Weights of a small GPT-style language model, trained from scratch on English Wikipedia.
Size: 12 layers, width 256.
Architecture: RMSNorm before and after each block, no biases in attention or MLP, untied embeddings.
Training: a variant of Muon for these matrices, 393M tokens, 5996 steps.
MLP neurons of a small language model. Each row is named by its layer, matrix (down: output weights) and neuron, and shows model dimensions 160-255. Each number is 128 + 32 x the weight over its row's rms, rounded and kept within 0 to 255. A neuron's up and down rows have the sign that makes its largest values positive.
After each neuron's rows, "fires before" lists the tokens most often just after its 100 highest values on Wikipedia text that the model never trained on.

L7.down651 [136 131 144 121 173  86 168 117 129 120 206 104 164 106 139 127  90 179 164 126 141  57 136 173 168  88 158 112 152 122 120 120 144 250 133  92 122  72 172 118 119 122 169 175 182 132 171  51  35 138 142 135 131 127 102 164 160 118 142 142 138 177 135 123 113 104 139 133 184 146 103 154  96  98 183  63 159 152  81 141 177 141  97 162 135 132 166 124 122 134 114 156 141 121  90  92]
fires before: ",", ")", ".", "\n"

L8.down50 [131 150 150 177 109  95 143 146  78 132  91 167 125 141  81 162 157 115 129 113 130 162  97 111 122 126 107 148 151 146 150 157 115 123 130 125 108 116 143 104  92 141 148  99 121 160  95 163 105 129 117 111 121 115 151 123 153  91 160 134 165 222 153 193 148 163  73 152  53 162 169 204 170 112 136 131 115 126 104 164  87 165 152 116 122 107 129 103 148 170 151 127 121 135 135  23]
fires before: " the", ",", " he", " ", " it"

L6.down677 [130 209 175 135 111 113 114 125 115  90 123 153  94  93 162 147 170 139 117 158 141 142 117  75 146  98 139 126 148 171  91 115 132 156 175 161 137 127 150 124 139 112 179 118  82 142 149 197 121 150  90 151  61 139 139 144 137 153 143 148 105 103 113 140 109 153 152 135 103 129 102 167 161 173  61 141 121 152 143 139 131 114 164 112 186  85 122  57 114  88 128 109  82 112 125 165]
fires before: " |", "–", ";", " –", ":", "s"

L9.down616 [106 132 147 141 198 153 105 172 123 151  96 180 153 140  70 111 154 143 137 156 108 149 133 106 140 193 186 125 121 149 127 137 132  90 157 160  96 172 158  84 105  96 119  71  91  85 138 117 166 105 124 126 131 131 159  98  87 153  83 129 103 115  74 100  58 149  85  91 137  96 156 134 133 187 157 134 153 109  62 133 191  59 155  67 122 140 163 114 171 142 149 119  96 104 104 163]
fires before: " |", " (", "%"

L6.down697 [111 159 150 150 142 149 128 131 108 167 132 133 117 101  81 146 109 115 177 131  40 125 155 164 130  79  97 181 128 171 116 148 135 117 154 119  52 127 149 103 125 126 140 140 143  79  88 188 180 102 138 185 163 138 131 125 126 109 200 149 123 182 151 165 112  71 100 136  55 135 128 123 126  89 114 144 182 102 103 148  87 151 155 127 163 124  95 116 128 100 126 160 126 103 152  99]
fires before: ",", " the", " he"

L9.down602 [140 121 142 128 173 147 102 200 133 153 111 112 137  96 167 126 146 190 125 177 147 125 154 140 130 119 120 158 136 138 111 132 128 112 136  92 119 133 135 153 160 134 149 145 156 111 140 135 149 148 111 141 103 181 167 154  70 108 116 164 155 187 137 101 105 116  89 190 114 135 131 156 146 107  65  69 138 140 112  97 112 169 149 105  87 137 156 162 135 137 144 139  91 138 105  94]
fires before: "4", "7", "6", "22", "5"

L7.down228 [117 132 147 157 127 119 138  86 172 133 150 150 135 123 165 112 165 134 142 155 133 152 146 138 120 149 138  96 148 123  60 106 174 183 111 120 117 127 107 110 146 124 132 144 128 130 174 171  76 155  93 173 134 144 124 128 135 131 137 127 100 212 146 116  88 145 108 113 188  99 149 145  83 104 123 135 130 111  94 151 153  94 159  56 122 118 116  63  74 187 147 139 134 130 153  89]
fires before: " |", "%", " "

L6.down172 [102 187  44 158 147 176 154 120 126 109 143 125  98 188 158 132 109 124 152 101 106 138 112  93 157 135 105 163 119  89  78 140 169 127 105  98  84 113 125  67 187  61 111 134  72 150 118 101 139  90 180 138 146 137 140 122 121  84 174 211 116 109 168 103  73 112 100 121 144 142 143 120 119 133  55 120 148 140 127 161 107 148 143 141 147 123  99 149 142 103  99  87 134  73 136 102]
fires before: " m", "%", " ", "/", " km", ")"

L8.down334 [155 164 116 107 199 124 121 122 149 145 181  91  72 179  96 138 130 123 142 129 128 184 135 111 157 184  83 136 135 101 186 119 166 115 185 147 104 129 191 155  91  67 134 140 130 145 118 170 121 113 175 142 136 108 103 138 143 138  88 164 105 124 101 109 126 113 194  74  90 137 136 121 174 152 131 148 160  85  76 128  78  89 126 112 167 133 136 109 136 144 122 120 117 137  52  85]
fires before: " to", " by", " as", " in", " from", " with"

L8.down608 [144 105 130  98  76  65 167 133  89 137 150 138 156  88  87 143 158 162 144 138 160 153 155 122 129 113  97 109 138 159  91  73 157  96 152 130 111 118 178 166 126 102 167  78  96 148 180 120 191 126 121 190 149  95 118 114 174 171 178 132  97 158  52  98  84 100 125 154  76 151 121 140 162  85 191 154 116 115  81 108 132 161 160 131 170  94 105 168 115 154 152 122 103 122 156 156]
fires before: "-", "er", "\n", "ing", "|"

L9.down250 [ 95 161 184 110 157 101 167 110 136 125 154 130 135 153 125 109 134 111 136  87 112 122 137 175 122  64 153 150 149  58 155 156 116 147 129 144 135 135 110  40 123  80 117 107  74 139 129 120  82 131 134 156 140  90 114 121 132 162 100 156  86 101 185 188 126 118 117 174 133 128 127 166 122 159 140 113 144 137 106 112 134 152 121  37  46 110 131 126 130 147 111 106 206 133  90 107]
fires before: "\n", " |", "."

L9.down402 [106  91  95 135 112 183 193  44 148 145 104  68 120 181 180 130 133 144 111 136 110 126 130  65 172 157  87 105 172 162  96 117 113 194 141 111 146 127 138  89 197 134 113 116 110 124 117 157 147 128 143  97 108  90 132 103 122 145 220 110  86  88 165 133 100 152 141 170 200 142 110 102 154 100 124  96 182 153 128  95 135 140 133 121 143  92 142  91  97  94 110 141 140 169 134 101]
fires before: "–", "–19", ",", " |", "("

L3.down146 [111 105  94  64 158 111 115 133 107 119  87 129 208 176 164  54 168 113 150  69 147 122 189 130  66 156 144  97 242 128 105 130 164 147 149 156  95 120 160 143 145 190 115 110 146 164 150 100  39 100 192 167 184 166 139 109 146 128 125 118 131 150  84  93 140  98 108  38 178 136 160 103 111 103 149 120 147  81 116  95 128 147 161 148 111 114 104 107 140 104 130 137 129 155 140 126]
fires before: "-", "|", " ", " by", "ed"

L6.down334 [118 102 162 172  87 130 171  71 104 153 112  73 116  87 113 160 181 141 158 151 166 126 110 144 136 103 108 115  40 109 100 111 137 150 116  67 120 127 146 110 161 124 169 125  91 159  87 124 150 116 138 158 124  64 101  80 106 130 145  95  88 152 168 159 136 119 104 103  95 175  95 110 156  80  81 132 136 102  75 122  97 106 160 162 120 207 168 162  90 122 131 128  82 182 142 111]
fires before: ",", " |"

L7.down584 [166 153 166 105 136 147 105 137 115  62 112 115 116 158 159 135 130 164 143 125 166 137 113 124  69 110 135 158 173 121 120 138 106 140 107 138 175 126 141 129 123  90 142  91 117 122 129 109 129 153 136 100  89 147 187 115 119 178  85 114 168 159 183 105 166 131 119 137  92  73 122 160 117 107 110 153 161 136 117 134 150 159 140 135  70 116  68 114 160 110 115 107 140  87 118 200]
fires before: ".", " (", " ", " Democratic"

L9.down416 [171  82 140 165 117 153 208 129 137 145  75 174 186 117 122 175 128 149 201 128 111 139 153  86 131 125 109 160 188 185 143 155 106 106 142 129  84 149 131 132 126  83 142 112 152  58 129 145  92 119 132 107 103 116 122  95 146 113 151 137  99 107 133 102  91 141 119  48 124 121 135 133 108 185 166 117 157 120  99 176 188 147 128  82  89 152 178 215 127 134  70 106 118 172 163 126]
fires before: " |", ";", " January"

L8.down421 [ 75 113 120  92 116  67 117 139 159 129 186 158  94 138 111  76  83 128 125  79 144 166 134 170 149 185  82 179 133 124 157 132 144 166 110 116  81 142 167 125 125  99  90 161 150 178 128 155 147  88 181 146 101 143 125 146 141 145 127 164 123 103 159 128 164  97 171 137 125 130 172 100 158 150 177 100 111 108 134 101 151 111 166  90 145 119 137 146 107 154 127  93 152 141 133 114]
fires before: " in", " as", " on", "s", " with"

L9.down245 [153  79 141  68 163 120  99 142 136 126 104 116 130 150 134 146 160  96 132 178 127 133  95 196 136 124 135 124 129 132 140 173 196 167 116 141  41  72 139 112  95 130 184 104 126 129 139 169 148 117 145 137 123 158  62  75  58 122 156 143 129  52 143  95  98 104  95 110 149  98 120 111  59 103  67 139 170 106  91 105 115 141 117 180 176 120 102  68 103 133 105 117  85 148 139 189]
fires before: "ed", "ing", "s"

L8.down572 [110 163 129 124 126  87 117 116 133 165 135 164 107 109 151 189  94 131  63 132 167  82 166 113 143 138 122  69 142 154  96 141  89 157  97  79 105 101 143 115 147 103 142  92 148 143 119 159 137 167 163 145 132 134 133  84  98 133 122 118 166  85 158  85 158 132 172 108 126  67 128  83 129 118  75 124 138 113  76 102 157 134 161 103 139  94 112 132  80 112 106 158  75 154 106 148]
fires before: " |", "ic", ":", "s", "er"

L3.down234 [109 127 122 113 133 192 132 211 168  78 134 129 179 122 112  96 130 117 193 130  96 158 133 147 116 158 107 162 123  95 201 106 133 128 154 129 152 128 143  73 103 130 116 167 137 119 103 138 163 148 163 150 123 121 104 117 121 129 150 162 105 179 128 100 132  66  81 113 137 129 120  93 140 140 135 111 117 127 126 139  97 123 140 113 114 117 139 104 172 125  93 110 106 199  79 118]
fires before: "\n", " ", " M", " |"

L8.down286 [172 136 147 157 116  81 148 148 150 130  81 154 129  78 131 149 133  80  80  96  44  86 143  95 102 157 143 162 115 235  99 138  94  83 101 119 100 118 174  71 138 159  88 133 120  68 130 176 147 137  83 129 140 141 184  91  98  72 187  88 178 153 131 187 148 137 112 170  95 119 148 125 185 156  97 136 117 121 131 144 119 123  99 120 129  67  73 133  87 107 196  83 122 100 103  63]
fires before: ",", ".", "'"

L9.down7 [124  99 106 120 123 110 163 103 123 149 131  88 117 211 137  93 139 174 127 127 188 106 163 170 170 150 151  92 167 143 100 192 109 174 128 120 132 148  94 123 125 127 193 137 157 105 169 139 109 122  58 159 138 145 143 128 123 130  95 106  45  93 118 184 155 119 117 125 162 108  73  78 129 121  84  54 202 119 146 156 179 120 129 140 122 100 186 130 123 133 171 136 128  71 192  97]
fires before: "ic", "ical", "ia", "al", " |"

L9.down575 [170 120 138 105 116 155 126 127 129 113 254  90 172 119 152  97  73 120 138 106  77  76 168 150 138 104 136 117 127  87  64 133 144 162 104 100 146 168 135  91 112  55  77 133 143 114 120 129  92 112 177 109  82 118 106  87 121  84 165 143 153 121 126 129  77  91  96  78 125 146  93  81 131  92 121  89 143  85 102 119  88 122 194 185 134 125 112 100 100 128 110 137 106 123 124  61]
fires before: ",", ".", " as", "==", " in", " =="

L3.down168 [203 102 115 203 100 144 141 190 145 140  98 100 161 134 139 186 148 108 126 113 143  94 140 117 197 125 161 109 126 101 142 149 175 169 161 142  74 110  82 154 128 147 125 153 149 182 146 175  75 151 131 141 142 127  82 151 109 152 124  92 163 143 163 124  96 110 131 168 157 143 156 148  96 175 108  80 133 118 108 141 143 106 168 145 184 114 148 133 141 134 143  89 107  73 107 137]
fires before: "|", "\n", "=", ","

L6.down275 [115 195 164 131 140 107 145 129 156 150 125 190 107  72 170 194 113 119 160 159 146 117 112 100 117 153 167 116  95 127 123 131 128 124 159 147 104 122 197 130 136 150 112 144  86 133 116 105 142 154 146  98 180 121  95 110 101  91  53 113 166  57 129 101  80 134 188 161  92 151 123  55 112 150 143 145 161 157  64 134 163 116 108 117  95 154 137 102 112 161 120 128  58  51 165 110]
fires before: " |", ":", "al", " time"

L7.down505 [130 102 137 180  92 126 151 118 174 161  61  71  97 187  70 147  87 126  89 165 132  85 108 145 211 118  72 122 109 159  98 218 101 146 143 176  84 155  94 131 141 159 118 157 106 103  94 126 152 133 128 173 180 112 135 127 142  83 141 102  80 104 192 143 133 183 128 162 147 121 123  75  81 109 137  63 131 177 133 148 178 115  89 102 118 126 129  91 123 142 114 140 157 168 158 157]
fires before: "|", "-", "\n"

L6.down597 [155  77 152 154 107  93  74 137 162 100 121 121 115 102 133 112  91 117  93  85 150 193 170  49 120  81  84  81 102 125  47 146 129 123 107 160  71 107  83 143 171  93  69  99 165 118 134 140 169 145 116 109 171  86 129 127 116 146 116 176 115 152 119 168  67 109 144 126 104 139 106 135 224 108  30  22 127 117  72 116 143 117 133 100  94  73  78 111 180 172 121 105 174 142 108  96]
fires before: "ed", "%", " by", "es", "ition"

L9.down453 [133 143 172  81 113 136 134 153 129 183 103 143 194 175 155 155  88 152 134 122 158 145  78 194 140  76 115 122 135 160 113 184 140 121  77 144  79  95 179 133 188 166 155  94  92 112 138 149 136 150 160 170 113 132 155 114  91 155 108 153 139  70 107 128 131  98  87 131 213 118 170  90 141 160 136 138  97 110 148 100 115 131 126  68  86 111 168  80 138 219 121  83  58 148 214 132]
fires before: ".", " m", "all", " (1", " ", " ("

L3.down514 [157 175  59 142 107 156 162 179  58  62 144 122 190  90  99 101 211 168 147 106 105 179 137 141 139 148 107 191 142 163  97 124  76 115  91 107 208 151  88 109 125 157 104 123 151 130 140 116 122 121 120 178 124 110 150 130 137 115 111 153  94 165 157 168 167  93 108 111 110 107 151 103  77 144 173 137 161  90  93 181 102 139  51 168  99  58 184 116 150  68 135 118  98  92 165  93]
fires before: "-", "|", "\n"

L9.down242 [142 128 103  92 148 123 119 142 100 129  84 129 174 127 124 151 135  86 143 107 171  70 145 131 100  74 118 126 136 113 104 182 115  61  90 157  85 141 143 144 129 122  93 117 181  87  76 144 170  83 115 125 129 134 107 158 114 130 182 147 123 113  73 179 136 147 127 219 173 147  98 133 134 138 111 149 104 111 151 128 125 105 120 118 118 133 184 157 187 151 152 111  88 148 142  79]
fires before: " |", "\n", "-", "–", "|"

L9.down658 [156 155 107 123 151  79 180 129  81 192 145 149  98 168 128 177 120 147 111 127 172 176  81  93 185 120 103  87 143  92 139 162 121  84 125 125 111 153 106 170  82 157 119 135 108 179 131 145 117 137 149 113 140 123 117  90 125 113 190 129 220 173 103 151 135  63  64 110 125 121 176 150  85 167 122 117 159 107 115 124 177  95 118  72 211 144 107 126 108 124 113 180 156 152 144  39]
fires before: " |", ".", ":"

L8.down190 [179 171 137 138 187 149 139  56 139 138 136 107  79 141 118  93 137  87 112 154 146 119 139 183 153 117 121 157 141 113 129  90 123 143 129 106 120 130 161  65 140 123  96 169  98 130 105 124 124 150 182 125 138 113  64  76 185 127  93 162 147 123  94 114 131 113 110 130 163 108 186  99 127 146 117 120 132 113 183 123 143 117  68 177 171 161 113 156 112 120 100 164 168  84 162  81]
fires before: " |", ",", "\n", ".", ")", " "

L3.down702 [ 64 116 137 155 169 106 123 159  67 114 161 123 207 147 130 126 123 145 118 149 149 142 166 168  90  96  88  90 139 130  83 161 123  90 132 129 144 170 172 175 175  82 125 138 102  79 117 199 118 113 146 134  59 122 123 162 155 125 122 183 147 116  92 157 107 116 109 142 150 197  78 108 151 143  98 151 122 199 105 157  59 140 110  90 114 119 105  92 124 101 162 130 134 102 150 116]
fires before: ",", " |", "\n", ".", ";"

L6.down567 [128 163  40 134 130 134 117 119 186 153 100  76 147 117 133 152 202 169 131  75 190  97 171 122 144 130 156 120 141 142 143 116 169 146 105 138 143  73 184 175 185 112 137 118 144 167 142 144 157 135 109 111 155 170 130 102  84 119 139 197 144 109 180  77 102 102 143 127 113 142 124 128  72  71 147  76 130 161 141 104  93 152 147 133 131 150 118 122 129 114 109  98  89 148  87  47]
fires before: "4", "7", "6", "5", "10", " 4"

L8.down573 [ 87  97 148 141 132 106 134 208 128  84 160 121  86 175 136 153 136  62 109 100 111  80 107 118 125 103 118  98 107  43  76 117 107 161 134 138  98 176 127 122  83  62  87 116  80 162 192 157 174 139 134  78 172  95  77 142 109  91 111 144 128 124 157 135  95 152  93 148 150 116 152 107 165  79 119 159  81 150 137  95 132 129 145  87 142 102 140 157 141 115  98 126 192 109 136 105]
fires before: "\n", ".", " (", ",", " and", " who"

L7.down257 [172 123 146 180 144 145 168 129 130 138 153 135 144 190 143  98 111 212 151 130 149 161 132 141 145 126 124  96 124  64 146 132 185  95 140  97  70 145 133 157 116 132 171 123 104 172 133 110  64  97 141 166 124 108  98 159 134 131 155 118 132 118 146 131 170  97 132 177 147  72 170 147 130 143 133 139 143 106 113 110 125 173 130  90  85 119 181 115 177 114 153 165 143  81 121 108]
fires before: ".", " |", " (1", ")"

L7.down694 [104 140 113 143 116 137  90 163  96 114 147 104 108 159 123 176 156 141  69  99 119 101 117 149 160 114 167 141 167 184 143 171  87  88 141 130  82 113  81 150 152  93 146 123 164 156 151 109  99 178 100 145 118 225 127 157 143 108  98 152 120 136 173 130 116 113 167 125  75 173  74 149 141 138 130  89 131 136  65 209 189 120 131  86 188 205 161 191 139 111 115 117  84 129 143 121]
fires before: "|", "\n", "us"

L7.down137 [143 137 162 105 138 133  84 156 180 153 162 110 114 114 136 137  72 161 194 144  81 132 132 114 119 163 112 119 147 140 136 106 150 152 109 119 153 111 145 117 141 119 179 141 103 173 126 149  99  87 118 156 133 124 119  79 133 145 191 143 134 110 144 108 176 193 163 135 171 112 173 153  91 131 164  99 167 138 160 122 120 145  73 175 158 153 167 124 146 129 210 148  96 148 169 114]
fires before: " |", " 0", " 1", "s"

L8.down134 [174 206  79 137 127 132 112 132 119 114 201  84 139 151 154 137 140 102 109  97 103  88 161 166 140 146 148 131 101 199 121 157 180 104 119 129 119 149 163 127 124  80 134  54 158 142  98  90  92 143 115 173 136 114 170  98  85 156 188 163 155 151 110 139 157  70 111 114 131  96 102 149 102  96 103 175 193 158 149  92 132 152 119 123 163 166 154 112 150 179 127 109 123  88 139 114]
fires before: "%", ".", " |", " million", " m"

L3.down321 [ 79 141 129 132 104  73 101 167 102 152  98 100 132 167 105  76 104 124 175 141 155 153 128  64  98 131 155 108 107  60 154 119  87 110 108 121 102 112  95 163 100 127  89  89 110 135 112 129 146 136 176 108 128 130 141 186 138 147 109 131 169 128  97 134 129 140 166 109 139 133 156 187 144 141 108 142 176 113 152 172 146 115 172 136 102  80 108  77 143 113 153 121 156 140 118 180]
fires before: "ed", " by", " the", "ular", "ing", "ly"

L3.down434 [143 109 127  63  84 140 108 159 143 135 128 132 135 124 132 183 145 110 121 147 106 106 135 130  76  85 153 120  80  98 139 133 143 144 114 112 146  71 165 140 128 124 181 157 107 183 144 136 122  92 142 118 140 145 134  79 134 188  72 129 109 127 163 163 174 117 112 184 111 103 156 121 201 105 174 133  98 154 129 135  78 112 110 103  42 122 183 102 156 112  83 155 142 139 141 126]
fires before: " |", ".", "'", ",", " ", " January"

L8.down2 [187 110 117  88 124 114 128 106  94 176 124  92 115 122 131 108 119  68 145 127  66 136 114  87 124 108 125  96  80  97 186 107 135 179  80 164 129 158 110 156 128 133 159 201 167 159 161 157 211  69 143  73 159 160  98  50  76 174  88 118  78 104 127 100 134 149 159  86 148  66 167 114 124  85  99 139 118  85 114 123 139 152 142 172 124 140 140  94 181 125 142 126 169  97 118 113]
fires before: "ed", "s", "ing", "ant", "ment", "ive"

L8.down433 [154 176 134 172 140 188  81  84  54 165 146 120 100 213 126 133 120 131 117 160 121 171 138  97 157 146 135 154 114 146 117 186 162 155 121 175 100 137 102 134  93 121 179 177 179 116 136 208  64 103 127 130 157  85 149 107  93 147 131  94  95 166  49 121 126 152 143 158  80 101  80  81 144 167  50 111 135 148 106 146 156 135 150 133  85  61 165 136 146 136 140 167 129  84 118  64]
fires before: "ic", "ical", "ian", "ology", "em"

L3.down101 [136 158 120 101 147 159 193 182 129 113 153 134 143  74  94 109 111 110  83 117 112  78 181 156  72 166 104 133  80 120 109 149  83 126 198  93 156 100  84 114  97 152 147 101 135 117 182 132 168 133 166 136 111 121  89 134 120  83  75  97 157 160 163  96  77 112 137 165  88  90  67 122  92 138 104 100 123 124 102 180 138 120 159 124  61 111 143 114  94  97 106  74 166 109 172  84]
fires before: "\n", " /"

L3.down703 [120 108 134 111 137 182  97 109 154 158 152 127  98 117 104  83 178 118 116 103 155 131 139 121 135 141 152 105 128 177 135 180 130 175 142  78 118 125 153 121 108 145 113 133 129  86 156 104 167 146 129 164 103 153  89 131 118 121  74 130  94 119  95 101 122 113 138 181 152 139 197 120  84 138 111 151  18  99 144 177 131 118 142  92 103  97 118 100 162 111 164 148 119 148 100 170]
fires before: " |", " m", "%", "5"

L7.down679 [115  95 173 173  95 111 126  94 103  94 108 143  64  98 196  64 142  92 150  84 142 157 181 126 141 122 103 126 191 130 121 124 153 151 104  73 111  95 145  93  89 148 133 112 173 180  77 109 120 127 204  85 130 116 141 137 136 193 115  84  61 117 115 104 154 114 115 133 109  82 170 106 159 157 121 149 137 120  61 101  84 137 117 140  81 112 171 142 151 149 168 114  88 175 116  88]
fires before: "---|---|---|---|", " ", "\n", "-", ":", " 1"

L3.down700 [168  95 116  77 145 145 131 154 113 153 118 108 114 110 139 132 188 135 169 165 138 119 182 117 136 144 141 146 120 133 129 132  31 136 131 120 120 103 131 166 129  52 135  91 155 175 146  81 129 101 116  94  99  88 111 169 187 121 114 100 118  99 161 146  75 124 120 115 146 149  88 147 113 117 165  65 127 110 103 150  57  85 119 121 158 107  98  74 150 133 135 118 181 171 127 125]
fires before: "-", "\n", " 19", "|"

L7.down451 [105 147 171 108 150 113 128 169 125  89 137 100 148 189  95  91 141  86 115 117 144 110 181  50 110  87 133 118 179 180 106  93 176 145 116 141  81  83 135  85  88 153 134  96  84 130 159 162 143  87 162 117 190 155  78 149 182 122 173 154 123 156 192  86  96 108  94 128 158 144 200 104 185  57 102 153 110  91 140 100 128 119 102 108 106 130 128  85 130 154 144  95  73 138 143 159]
fires before: "-", "=", "–1", "|"

L6.down30 [ 54 114 130 166 144 172 142 155 145 144  89 150 111 115 141 101 158 191 120  99 112 146  92 199 130 175  97 133 144 182 126  62 114 111  83 125 107 188 104 169 150 154 146 158  97  85 170 110  96 134 114 116 103 132 105 165 118 140  84 149 179 127  90  99 134 132 156 105 133 136 148  51  74  92 163  96 166 130 182 164  88 183  85 111  99  94 130 117  73 130 128 157 112 154  93 123]
fires before: "\n", " ", " 0", " 20", " 2"

L6.down141 [ 79 103 176  77 131 146 114 153 100 104 155 104 113 142  98 155  71  88 138 158 135 133 166 140 141 150  86 148 126  91  55 175  84  96 164 117 117 184 133 128 143 148 155 151 125  62 141 126 165 138 184 134  91 136 156  36 120 193 119 161 112 170 193 120 119 129 162 157 100 131  97 108 101 168 122 183 148 126 125 145  47 150 160 167 144 196 127 110 192  85  81 204 179  99  78  94]
fires before: " the", " by", " in", " on", " a", " and"

L6.down98 [137 109 148 143  92 163  79 146 153 159 183 123 113 115  94  77  98 127 116 134 102  91 144 122 117 103 137 113 135  80 113  98 115 118 176 184 120 195 110  94 133 133 134 178  80 109 164 160 126 141 106 147 105  73 153 147 112 159 130 146 122 104  96  36 135  62  92 120 142 126  88 113 116 115 156 102  80 118 147 164 123 104 112 186 116 141 145  94 151 182 149 126 149 145 240  70]
fires before: ")", ".", "al", "\n", "ign", "ive"

L7.down425 [130 133 132 113 143 149  63 128 175 119 152 142 178 131 113  72 112  82 141 128 118 140 145 170 120 157 194 140 171 142 107 159 141 128 145 168 145 136  58 141 169 142 121 147 103 124  79 175 143 107 119 195 110 123 161 107 185 113 124 160 134 158  97  54 126 144 133 125 131 125  85 152 165 133 178 140 164 105 157 149 100 161 106 151  98 123 122  81 105 117 149 131 125  56 101 101]
fires before: "s", "bi"

L8.down310 [114 130 159 158 119 150 169 128  65 158  97 130 122 166 130 118  73 142 155 102 109  95 148 141 152 125  78 142 117 181 102 185 108 167 141 143 121 106 130 122 225 126 163 122  84 124 147 142  81 145  92 109 155 161 124 146 144 142 158 157 150 160  95  99 141 139 136  74 155 136  87  88 148 149 159 109 116 173  96 103 205 163  87  67 130 120 106 112 128 172 147 131 131 102 114 133]
fires before: " ", " 20"

L8.down110 [178  94 120 168 129 141  71 160  92 131 119 101  98 197 116  92 105  57 112 120  94 161 110  94 189 130  94  41  80 114 146  86 152 154 163  93 139 138 120 123  98 107 156 138 113 125 144 101 122 123 166  86 150 178 161 146 108 158 110 140  93  63 106 137 108 125  98 132 145 138 108 155 123 126 121  79 163 130 135 165 173 109 188 133 173 163 141 101 125 186 138  98 134 118 126  87]
fires before: "ion", "ive", "ed", "ing", "or"

L7.down212 [143 132 148 151 125  91 114 133 118 138 104  83  40 125 166 152 129 150  65 166 151 114 117 171 112 184 173 155 136  95 118 125 163 157 156  72 168 101 132  91 112 138 141 148 139 119 101  69 118 148  58 109 111 121 126 178  81 131  98 134 113 158 134  87  78 124  95 139 150 137 166 129  63  80 209 122 163  90 175 136 139 162 133  83 170  78 101 141  73 115 162 184  94 135 122 101]
fires before: "-", "\n"

L6.down134 [178 163 108 199  77 138  99 154 147 114 113 119  55  85  85  78 170 142  98 137 105  70 164 163 158 124 117 133 123 131 134 140  99 112  78  85 107 107 128 145 129 114 132 139 122 149 114 117 117 117  64 143 115 118 155 119 106  98  90 102  85 219  86 150 102 192 110 105 163 136 142 139 101 105 128  98 158 101  93 157 190 147 116 115 112 132 116  52 115 181 145 133 200  99 133 153]
fires before: " |", " the", "\n"

L8.down504 [153  88 136 163 121 162 112 111 150 132 166  98 169  85 195 143 164 134 166 169  80 115 147  95 113  85 108 103 120 130 113 161 192  87 100  67  98 128 158 161  69 164  77 100 173 160 105 137 117 173 142  83 107 128 172 158  92 157 126 131 120 222  94 125 135 123  64 100 156 141 120 117 124 132 118 100  98 124 125 133 150 117  81 114 120 133 146  88  99 145 183 159 130 148 101 125]
fires before: " |", " (", " m", "%", " (1", "50"

L3.down401 [119 126 108  67  85 132 177 138 147 152 158 100  82 132 107  99 123 143 123 117 177 119  86 150 123 115  73 154 103 143 172 100 145 126 147 140 135  99 156 100 111 152 171  74 157 163 154 103 138 154 141 187 120 152 137  80 121 143  66 176 157 141  79 105 130 136 151  83  71  70 126 170 111 146 110 125  31 123  71  99 153 107  60 144  94 108 161 117 119 103 154 137 103 130 149 198]
fires before: "\n", " II", ".", ","

L7.down38 [181 108  75 143 145 147 125 154 150 148 135 145 158 108  95 178 119 101 148 145  98 173 129 118 140 152 137 162 120 136 151 132 128 169 152 144  49 111 169 108  81 128 147  70  78 147 134 131 195 157 170 142 131 173 153  97 129 111 135  73 178  66 164 132  59  95 133  87 140 166 110 134 109 108 134 145 197 105 167 103 156 112 164  82 198 102 140 132 117  91 188 165 133 160 109 100]
fires before: "ation", "ed", "ing", "ative", "ers"